config.yaml
d_model: 320
d_mlp: 832
init: "normal"
MLP neurons of a small language model. Each row is named by its layer, matrix (gate and up: input weights) and neuron, and shows model dimensions 0-127. Each number is 500 + 25 x the weight over its row's rms, rounded and kept within 0 to 999. Numbers have three digits each. A neuron's up and down rows have the sign that makes its largest values positive.
A block is one neuron, or neurons of one layer that tend to fire together. Before each block is what it responds to, as a language model described it from the Wikipedia text at the highest values.

Description: Ordinals and superlatives. Ordinal and rank words or their endings marking position in a sequence, such as first, second, seventh, 18th, earliest, youngest, final, last, only.
L10.gate93:513546463503502503536498477499514495496446524481513497506517521489470514493480560533459521474521535471516508476530495511511518438547545485484488493506523489482471480542469470478505483489487545479503495493471461510489515517478500558466497518565498549462498468531494482516473519542513483534537514524483478527509493474502503515469473511486478476475481506530505537548517515505518471538498
L10.up93:545528500471531499525469463501526541481466482520506477498534513468485516500494525516499492497521513512501541469464490490478492471526501512547487486502503490467514475489517522509525486500463485524496501528477512446543522490483478499521523499511502533495491492483495464482523484500499530469521551476479525461506479493528485527500508485482490517447461471506464532492474535520506497546536
L10.gate533:494489475495500499494498543469508483507482500487504482474492511481496543507514499508495524498519464541533525487521509530527555530476498511469511485437518489468561495462474512465530488521512457466483483512523513470486531492472544478503468495474473502536520483499499458484457483494483505499498481530517510462500540535518463521458530504494505505471491506538512536518507442505499514504497
L10.up533:516516513504503501484485505528529476521467480482481506482545473461518536502445520489472517491490529495496509472475563501537472523509509477493480542506492469478544510541508520500479489507521462460528491500503551546487518479508491520511505452486463521515518453500508472505497493563532533510497510469522513547480492536534507448445468541522553467485483531523468516489509483545535486487496

Description: Music release and certification terms. Word-final pieces in music chart and certification text, mostly Platinum in RIAA/BPI lists, plus critical, formats, number-one; weaker in other infobox tables.
L11.gate24:451539502564498506538490458449492489459492506485534490514467479503468494466549515500498483554504478490454507518499514488514443522478506530480527532535472529508510509504500477519490545503467503536454500487497531492512521485520488496527521536528481487479545516477452457471500504487493466485481501564515540537475496519507544482486479512497508524551486492459483560503521523518507509523518
L11.up24:512497506466526517516463493483482498466516510516404504496521489512505496485462512523482504497495481504464460493457481511495485480512499494453476512511498509490556503507464505530513525488465486495520491515548515491535528505480460497496497494530524496530510492516515506501538482556472497552518526487459500505512490480486487485480518516485534464505489511518493437487472532513529522513501
L11.gate192:510515490516520503487565486526506508483485478482483516485518481486530505506479527511506501463465470516489458513481483488487502494510490517481509500507430485537472492479479466484494521455463485435460524485524478479508514520557521525500477530495528467481524510524488528507544521511517497539498478477434524483505560500510531495493497492483461474525517508513484496526484532491525495463535
L11.up192:494514515495508494482471499518504523492495482507472510505469539475527473484471500506524517520456501484467516506509512517469458532453453509484531525515486482502514561471498490522546481525509503477478549511544476476517493476490458498469471494545479522478501525485493513465476503492484480510501539514499526488468491479499451474523514499553501544478512532534515529524466540522548464519471
L11.gate286:517531475568511514506490509478507524491532502495474523521484535496518492497498462517500481518496529495507534527504493496510527493513498465504546494491484523508526455492516486530503518505505540503504498517484516501484551470538538519513469536515547466485528514496493521508532445439467502494443539478507479500512461504530460498481493482546462523504533457508527464502484520507523511475512
L11.up286:480473539526483484546543495494475464505450518533496517464500480485539526521537528506552501500521496484470479487490495482471475512516466531495482514520525475532514526457458459543494485549491472502541521478514500471526507488485484476488506504508510504454471525530488526560514519526488517498565528497485499496544565506475483515523504491470517495504505496511493515469477538530522490499436
L11.gate477:547530501518549529511480465515508435487482545541483480500471487506475512525477533526501503458480472511490507552513510495504484528518519538476517497545498517483505480450540466496472516481507493501530493498490496509518458499463500531514543539528474520519505491497499486494498536545497503505496502462531479524470513516509499520477513485498498520473499528495509518510506519499515508539542
L11.up477:482505481469496544498502521533523513497496484506506473510511499464487511466505511446540503504504545479507482486554514485504559563503467551483526491497482495515545470485454508541488513497530529476506499537512491503496534480534532470507508460480523491526483494523464492526508516491463490498486524496469541524499501558481498493493496510533494494496564483485481478504512530502495505481530

Description: Transitive verb completions. Final piece of a verb, or the preposition after it, just before its object, e.g. explores, symbolizes, wrote about, led to.
L10.gate348:466492487492498470532481534467513510480490501545489507417472487499501466524486507498508471490514522527495452538504474500475557482504547488500523496491448479547498468503504484503491504470494485478496519495521459467499526501528488494498504556480469482488505498507493458477518473483471499496474494519464483481510480523497515483503511564500478495515496491502513508526502504454523490487530
L10.up348:517533522442469505525500522524515508495547488521491475541444476483494515532573499518530523453494538565529534527567509509462499492494461520537499499504537483486502483490543533502537495479521479534529507507502436534492552538522517452512546500526549461493494500527503485501464523485464492509475477505471503519479471488498538543492507468471484475508506529498518489514507529485540482537511
L10.gate638:498512510467533492503475522501510469517543451476563507503500464492497513526530498496499507511509502484482484452502492489475510430510521532508521476483455499488484457452523500550482466435519462507517509501494524503490512468558516489481487518519474459497484495520481449479502505483459529445454474497527493522462475504498508519496488555535464486501482461472488539531452546488565484532498
L10.up638:512497471522493479535472484497493476521566430497524503508504494491539541493463475548473429488484492518481502491483489499519506498479524492502481477487492476517461531487524503469468534480521485522503497469465489532483516503510502478525496478497528500528465523515472503523478505484474481497458464486508484509469436558483523493514453503482497497480490490474479537503462559482485486508530

Description: Transitive verb completions. Final pieces of transitive verbs split into word pieces, just before the object, e.g. scor-ing, prov-iding, l-ure, produc-es; also " with", " play".
L11.gate89:499507514496477475493476520516509510533529472501423501522514447512488487496523518550507516448537490534525510532513539466494509457498520501497478555505509453461460510484520540492510488517501466535465476495474510515503467506525498475533511515533508491519532539509487551497520475445484501458505474557515492484538506522493478552494472510479464475490484526517437499503526470490447514467490
L11.up89:485514530505507471509496544518492486487538448488489528502534472539481491498545496516531527438516542524492501518528509483485529468526524505506484510490490519472503484477498505503474498535518492500493469492524546460530517494525490525500529541490512497547508501486495492530497488476519478507512475534522486515514497482529492529530465518515512494517456516515496507472534495514487470515486
L11.gate281:517543462523449450490528496498509478495526517476494491492503479499467490499499497533541512544526483512544468481498491498475509520443493495523501488537473508465465484516544502492483522513463512510534512511466522469490523516527511456544546533506516484503488500481509518517506489471526511454448548519479518475519468522519516530503505489517490479535498526464509506527452461487489521504510
L11.up281:519495513469507501537507562488489548536520526535477486454516508483472497559480527546480471490517480523502499488536468480489487529504514520528440501498519479508508490518514467477540520450521489507510494452506487472494500493514530561447490493518471486481519510509494521564483517533525464505548516510500481488481494519478524456506461480532526514550439458510491504490473492526540536470516
L11.gate326:530520521517470533504512509497529505549524547497500523489498489513501483453525485484531516531484493517542456467481490518525536512497523479472540478459484517498526534486555493492524500431489533505486483470529542539467555474490568500516547510475465455484497500485474427502536499474456509519462501545534496502522490508509521495488478502476482485476490419461496445505518565474513499500530
L11.up326:474462513481476448519517481523494502487501503505497497487484519518472512504460490514520513463490554495470463532516512427493534494480510459511509480512471507490442490450529528541503533487538494514512473524505490518517493517489568485537488507516499518499480464531477455526492524502470514502497473527533522540567510501500447537499485493486479466516510512527495499450491497519576515500503
L11.gate718:480490520507534508497505525515545510539522520490522491514499465479486521484491483543541483473509508523528495506493513511491481499428470493517516522558495435508484495485509488478512510470556473470525487476467471483516504503493500489511497518484486506514486499477524517522522489453471486532475538490506520458532480484476510542463493456460469456549456492499438507507543516452514514481507
L11.up718:524498528529479462505479476546516509490534519492536484491543535446493504464486488498513473507521544492516537532503498490530486507514497492516527526485508485498546481483491529545564516466514529482534478492509496490475502487446522477507508495483457541514485543505466505563547554466506468520506497469504509490505478471498482508516474483505493519475508488536500506476503498496493543485491

Description: Facility and building nouns. Final pieces or words naming places and facilities, like complex, airport, airfield, highway, museum, school, hospital, hotel, often completing a split word.
L10.gate69:495480532445474519487471517558545489481477462505473479494530489502517460520484445470530476487503516518479477520500490468509506479491516481563501512500461502553507489469467498489502516481531538482500444517485495486486537547499496437548507556504471521523517518485478491506485506527475511498503490509473494525474468494496496497505514514515490490493484506530514524502513515499498485466540
L10.up69:513463531541512485487486544499464500537503515521505495495511518492464520512515484468528467480462511503471501551509500488515484463516484490494508530485527493487527521509453514530499511517480470462540481511502473482514502533482492512572478514437491489475488490446435499512522482493472503501502479516488477463500481505501505547493481445485503505530567493506487493501506473512500499511501
L10.gate565:514456482474497486502481495533504479481518517505489489512469502530516489472476496443534503530458484493493477513501489524463496497513487472525497458517542579514517511487491454489496490508482525505503439491480513489478504557530491543471469491509493541502490508491440497489508454509500456513498532477486498523505516438492492497539505487466537504520481482514505491469535494529483518475532
L10.up565:480449508470523513517476475486527477471485522532463488498484529499482472479542483453556536561512484499477496487533519482510492523499519508538497535471516525485525516495470532512488529489536499507482490469496477481494505535481497513527483503492537525537466444470504475496480536479485467515477542516455504530528501471491487522502474540475500505503493484481482474493504479491498493453492

Description: Verb end or following preposition. Fires on the token finishing a verb or the preposition right after it, just before its object, e.g. "questions about", "insp-ire", "learning from".
L16.gate26:526513557495515523523500492497529460506485457479516483500467504519475485529517531495504490513461520525465508488492513508513505536523489473520485522495518522511490495495504513504502471475523453515499528455499506518473475492496514511514528517504544537499519549509536476503535486462450471481493496506546529529538486458498495494510485531521449465456530526485483482459525515446506447511493
L16.up26:538547460512490510496440447489506504476467520454502524505509526464530513477489510480518505482492519461494493451504523503523479498449491503482490441533537480525480490489494477513516501478486505480491552504515544481517533502483511464496464492487506412476507490475521483542485522494464503495501518548534505531513518513492516488501527517482514494528501464508506457509506501490512517464519
L16.gate113:460479469494546511520462510487464501502507500501512536465544483500541497471498481560543506473510529503483498496481489458497512464535538464499489485507466518520491568497501532509480516482513489480501496495482511497449519546441506494504497542505519522442485509479490506456544527472494498477512514541493480486517541512480494528470504542492463423481559471467515486463487503538536484489479
L16.up113:532547479492465473542476506518491495498504471486512492502486463539491566539527532516533498553496552464475477483522450529489484526484446545499473486508440486516526508531483536497509487515498513508488500468482505547482543503508489537495513468509564499510505499521504465503462505441476474479483470469490527484497493478505513493510495548469498489507498509487517509462496506483487503523487
L16.gate313:509565489504530480518506485503480505503522520457509530510533503518474458519511481567525501527493515528549491480468463476531528521494523556469514479509507498556539508456492501509485500500534512500516512522558503511515515553571498491505518489481521541499503536503522480507518487488510548473544504485510495510524488513513491501510438544496473475499529507523523511497502492505491498480501
L16.up313:490472495539487551517547455468522512532478545458482525530513466508523530499510480468460457487499537512497511438536526560499446481488505497506499517468506476540506502512505500486500495510504503470518518486439511493518505526477451488498464485530487499479489511456494497538530522500498513504506535530492463496506497499490547540538573510504476514548468454503515506497488470446534544520460
L16.gate402:516518520489503563497475476488523506513510489490526513516487511477518516490526524535528518493492536487474516475470470526514517512516509501525529522557489524488534536524524462536520494489499479515573545485518502455517459543507497528484467463535519525519450544489506470466499505483516490466484517504502488525507482557494538505455502532480462508513474524487534471474506512489459520498529
L16.up402:502471508483510524493480514497484498519555483494486496492503462470488528552506510491497485497490535554503541534488494485492513531543501536465444556474498490446531445504518505532483489461515485508529544503480522537521479523498512477473519487498473444459522495494504481509493549510519503521478442504493539500474492512513508564497482534544493514502500511456445454488525481506521534458498
L16.gate498:458529493503477517529516465514504500537515519512530506494546508500531475517503458565489500489490518506493489471460505540475489564493509499515515480505512438488495531512541513534492506419508488513491495545524550480495482532536510511543505513503507513470491500495480480531507506448508471485478485503496479504510517538431531465489547527519473518502543515531508473509473502495490466483485
L16.up498:516512492487476497520525490514556502541502476491473536480520500515517471514506504498462493479481518499520465496461493464531559517491511511507477481536479500475504486510517523508536474464498490505507477545531537463505463512527536510539532467505497494459497555482474439508527537479499473508480558462492516515496475483520500500494499547447543458472483516498481499456510499482488518491515
L16.gate514:498470513537548535509537543475532500482521520483500513490491502481468507531500489483484500523501486511543529508476514475522500540541466510494507476481499500491497519466557490498485511499499490467473480522535518505515505552550505493511544484474486508535535527512529482485524462503497521487500468516515507532483485489548508478467528502543536496490486545480542480512492513457517504483467
L16.up514:491471488547524514487498462465509563493542484474507482465480507468481511505538517484535456477535495434516503524462501499466486524512494520508525508531460485494515507523500514465544475471530478485538498510487545478488502503515543520447523453478523504511470564524485523492493487512473500501524521521498493493494494474471517511492487512495494483495503512521503517486489474462513487503494
L16.gate526:512527491487505489550484533496474513507463512521530476466499466454528464518482497507539498436473495479530466502525498523501494501481520487462543508493486493520538532502483516497491518481450512493502466477496450479492547528502536513515455540514478453509489508527537538508540488460521497439472479546512472490529517541504562487476461519490455481474462533476455499547494524456500489476466
L16.up526:532514502490511523555505472489486512474510456532513454524506456474542503514496479505511497457515526530514464512519438496484509456458525510478506479461483519520489504487505487502536477453489505551508509524518511501506549464512556503521511506546500463473475504542499529530542498486487509495486444532496500499555519552474537515494499526489518476519500487505452502506515517505513540516472
L16.gate782:477465519491483494514544472469525492449544489495496504497515509512523471538508447524494480483464455476488479482520502463510541487501481463525494487489479469522491473529536508551506474483492532530496498499480513443501497556499539491499501467540480493455505486499538525507509491492532429501474542451493499473469496523513518525488531496485501485529506526486488462521514499504518507526497
L16.up782:467466524461507466507479518508449506505484471496510505499483535494525497464527479493524527560472491504513492565502503479447495483481490506538491515516510450495531494516495491551453486484524491493500419502505475474487455511485511494507483491511460553514515494500511485493505518483436494505503529507467516479532516486510511512506494523495482486491483538517500472492509485471496531515504

Description: Music release and chart context. Tokens in album, single and band articles that lead into ranking or release words, such as stud(io) album, band's first, best-selling, chart names and certifications.
L16.gate27:484539529503497503492476498540523492488474533537522545503495497514457532479479482556474434513484543497485478496508467462526498517544517511464558497519491484517535499495507467496517481484517499506475472496505537545458487515495500482504527543509521515536531501494486457494507535498511503475517539487525499441473490515454491532513492501482461476463451527482492537534498516480526511485463
L16.up27:455538505490501505540495458476490525525494507499474464497463514524559461533497547472483510463462477459480517533514465487485533511502483480502550539500479508473526538485481504488467498483520484476473473452475467524507509479537479478516478504479471524508493498585473488505520509465442499523504518483487506523452493492537444500528500519534456461528474573484517523513497501503503472477472
L16.gate146:518512493489476509439488487474522531512514489494465496518519569485488529495530526499522489533483543537496478499461470501507504489521495481518512476462508501491526453490498503489502502486507528471456506462491481500511534523530475506490522490477467532492541510505455464473559474492491470467473504493485494475510476518510521502500507482536542490508462535490481533512483490486500470533534
L16.up146:525528541514539525483502491489535510496542512539520469523494508453490535529533529484491553528510486533523455496534504565464476512493440487513468487520482518490499475468506495509511511478466530517528471514456496506489518512482465515503499467494510541507503508516487500483537513521504550502516535508466519491489478471443479504477504513469512491496451499508502496503522517479519516535505
L16.gate408:469549540535540504508474501498492530487512469498511520510521550493504495439527522509465502486481536511485479458503507484467506509445516496516516507495467443464464505461512478481525502519492482479492540470480465521515502473506473517525481502521497460509508467529504497495510491506492497452467509469435515507483508550519520485523520519509444525498480540465455501525505481479474464504463
L16.up408:525524479490474477522516544469529473493489458522501539478496486539511506468488535495552507505498483501425496529494495503506486475576527478487541500480480502439540474541513475526484506468493504497523504493485498500478501512476519528481533481525494511516487485516467501482498500473537512478502483491506450484425493503518514534470517530476490502486513532510503498500470511501461535516493
L16.gate419:487531483488516520533468503514502476497477501507539559503506503454503488462456525485518504520470522499422479534518460506512483486498455494466538501489529496498519478479479487544480456480497505466472524493510516540491527513522511489514499561518455512507553524489491519515516506486503495473517522531530504494491496496489495517498527517473467514475515508449480514505459541513533509529463
L16.up419:496476481509503495515514478438509527559518506526490538456517524500471537459541490507480524543525487529485503529505504502481456530499483523488536540470485472499503505506496457521500487502451510508459514520459469501511494507526471515538500521485492479492501555479546481490498463535489498500490510518499500459487463514492512486541479463499484549508531512533499528518508516504505481537496
L16.gate509:494521519531501484516482478492495497558486489505482529467472523502502531480508490490502523504493493511502505527506445491516479503483487453476501491581479521495533502516491493541524521488523490481474478486486479515459484514512468505547462496525532486521534547492505460486523493519485480475500564528480511478486517488498510496522531480540457520545462516464517520496502486520556500532497
L16.up509:466488510539525500520526470533534506483502486490550503505467505499464488469499534514478516486526458492546482520490498467568528494481526479483507494455515512471497478464494515508484498567508493547445522442470495531511466499507483490484506497491498521502488501511517502477518488470466507485486506501513524508491511491480497514499530481456532492471533525475495530531514523405487505506501
L16.gate673:522489481540518478491505493513515480538453481504501532500439521538518490487510490469496495456490538481523541476529499508542473449515441473537508504496517489508496489502508493521509467504537545488529537495460483515486488433530477526521497458456529510526492502547491475470516500476457482477480525504510500466514474483521459500506480467482495525501543525484544492490539457485541512493493
L16.up673:467485470547517510469499501473552494497496491509521495476524494503509546477514512489457493502493484500510508531516483540478546484541479498463461516496518526487537523541463446510492474497544520486498521521481480510521533480493504463479484520481457480464529490482510499469521494511501510508519474515509499493500491518489486516508477498471467521461470528481494513512476514481490484522529
L16.gate737:516531474499489515551444510502491488539517483509561492503493501500496463485516554487479549467501527484475540508491454474545536491557509511497516572502481534514560512456473501523465534504546511487494447536528550512521488496528525493528508521487509494466540480540534475488521494432526509467530495471512546454513509507498464529507512502491501495472468486445475516497462534478548488513461
L16.up737:476517482454508481466529443475556535489525519498488516519491489491493510526517525515481486455514514496492516498449486477528506520505504472428541541444462506517509525481518505434494497469505523517490493497482517526484493515466520485520531447505578498534508549466492491467499498492513492505533483469509491425513487496498502493526505478488485490529498513500527546544514463492532516523526
L16.gate798:500508495532537494498520503485477533514500447482474534490504574497489547494529515536469522505535529491489497494485499486509470535516462486502465501456518507510512506461467518538524481504527542529460521506541509498535505487477519507490523546478465485490486500485485508525477524510459449481483466494493528521470500516506499479535512509487502533493478530547480463530548507524533502506494
L16.up798:478503519526500513540502485524522510451482490545474509526542493464500508503523469476526506472546501466475501520492498520504515521484457508512490543514492484477531480490486518486515499493527528493485514483509504516511507496457474522455481543467539470514519487522451494509524498525475444514480531518486517500493520448481492493531468463534480547476435498464438514530510529444497481541533

Description: Transport and place-name pieces. Word pieces inside transport or place names: route numbers (US 19, MS 184), Tr|ain, Air|field, car, bus, and the closing = of place-name article titles.
L16.gate74:480533514502494487529469496528521473485461521531538506508502506517512482511500439449501519539505524510480479484541509492516504482548566490475511501507539450498459476497495501467474510478522524476522479510526475493529514556504500510485482513517483488513456533469481456486523492476487448474535540509492481523507517489479499518498491512511527522536505488437507502487515509522511514547506
L16.up74:497488482498544509489468469472484475506492495486505528488493490478501503507473491525533519457473520515493464461493496493499511464513473475519501450508473483500524493488464514530527512502520482522542471522479488481520484473496493446553476503471522512484522491469514482516507483482516436461536501512500512494458531494543446514505503511479474516485518479518496527497532505517506506469448
L16.gate93:488467534467501538493524532505522515485489487468509542457488522503508487530525487509472513483493529482468480514538463496465555487508508512502500526517452503489439511512459470520532532531482503473543486458522530500499472492532498545493541500494479546466435503480523490473495496483477454488492490516474509542445515515490516521551510468447513492458508536488494503506506534515510459460520
L16.up93:473508543468529486507501472483489492479483499469492453496501509498477507520491491504509541496451543502487492517493471508480583523529510527450466520497461456527543499492509487510540516442483545491530511478520502500531489480512522530503479500508509534512487495509535455482502480506484490472453539533512491526445501489492487476536481488460473490459502532479458488539502499507514483476478
L16.gate209:483502515487560500491463482482467483478521474468496476478516519511534469467463488524507487488497523484471531490444533489526494513495513472501478518466506503540522510527465516509516513455527507466475496504527507464536479495545493519507518480475499509507496523494520483485479517511524487490530477512489514502518502462506461550521540474455531509482535514500526498524532532472523510500457
L16.up209:502484496515454519558527487544486491492497475460458499527539520498582523552495489499523505493470490551530504493516495461514513450545473511531489488492472475484489473494488490511541516493478477485480502498529477519496511498494521493527513500543524537504478509507539524483481468514485549527491493503489470483516527514491494492532512476480478499511526528453497519498500486490505460510500
L16.gate243:580509482517489524495531516484458517488547508489476521505519496513523469486453536466481470524513502528469508545495516522528526467476515475486508509500495488530523505497490523504521525439501509444505478483512528522500469510510533490476499460499478552528518535491545559519498485466494473489498481530507525505467513469520443517554452506497498516487479492500509485527530498505514513485484
L16.up243:541508527479486484508524485514548484486488518482488510465458500498450445497469471470513509490463496521499491505519476466493522431493498472469498506513490510472488471492556500474481506463497516486506515511518539519490495528477494551504510507508496512465489526518484506464496511542472503513470476479510539536493523466525507503514532522529501505496521487469511474544481505515506473484477
L16.gate565:502504480535533491459544518537478473473506492499492531525431544493494533515483505449514492496506543503548436478501476482458525475479506505485507486488491534520508510520507481510505469490452491484557497511474530494481540482539517491491479471478509497483497483487525445480487495472451534536512478437476479519447552447531541523506499513509475509491527524457478487530532465495530490502490
L16.up565:516469457521504487495482529535529527506511503539452501511530454477522510539516510491540502462472503501474465537553461533491504494493487515466483502487500495515480513486487484531558515463478518472526541493510503460462493547498484481537505473468486452519475475460509504515495458506522520451499521463495491495482494514509498530529524487540534499565506478455472505530499547481474462492506
L16.gate618:485502490504493485495514500528491504513527541470502469494516505486495517475499532491465486457514537541499473508529483514501476499508545496523515507539515518518510523455471497505512516552553503416511510498480474485479483470498470475512495491528464499529495454530528472507545507527535460527470484514485492478492553452523488500490492505498530436541477512491485480497478492516539506536467
L16.up618:522499577479498493488490547521491499529505516461456491513522479497527478516491437513503509465484516498457475527515472511503454473455530502481527527485513516505472530487537468493497489556535496485518520460520523479488468461498537520495476483533525481461533547510496524518478533477453510528484496540544487499501481484511485480466531506506505465468529516508488516500480524499487490475509
L16.gate693:535489498492460463536490500508523520560497468488537550473456509506533488493513459440470470508503506464490489544514509519501499533494511467510469506545484510480501538530558490530487553518491497488505480505491456463472529486535493539522476520518454506496492474484480489468496496451516494485491522538469513548478548487489506491498541468523492472506493506502536506548499502492495462468502
L16.up693:509473505474509508555499518496543501510515510524515479546495516542486486508538538503523519448461503482478476449469536505512496517491505473538532483466472507542501513521449495474507518485481511543459483526519538484498471496512528534492475488489477554477503515493521488534516520513496514517469505492488503548482464490501513511524507473463531523534526478501508488497433512471490469501491
L16.gate751:461490502520490524517497501498495504484528483462514524508490544514469511470535459495486499509500495467520469498509485500490519500466499505487518497506528534575507529490475497546541538476497465538500501521512511515493511472531490512501496496495446476506511488497538506533526479541530531459489504485512523455458484477468447521540518512508555526435484481482461517525493460485474500532450
L16.up751:488504485512481471519510536469495514489498533488535473516516508499506511445509500492465496519514475479512478458496494535465529489501486536471482458523474468531534502492501531521499529504539494493483484466512493464521498472478474487555490520441509449520510509472521550506514491543511480481523544503502474497476519549468476452511515471491551452481514500481525513528515521481532452525512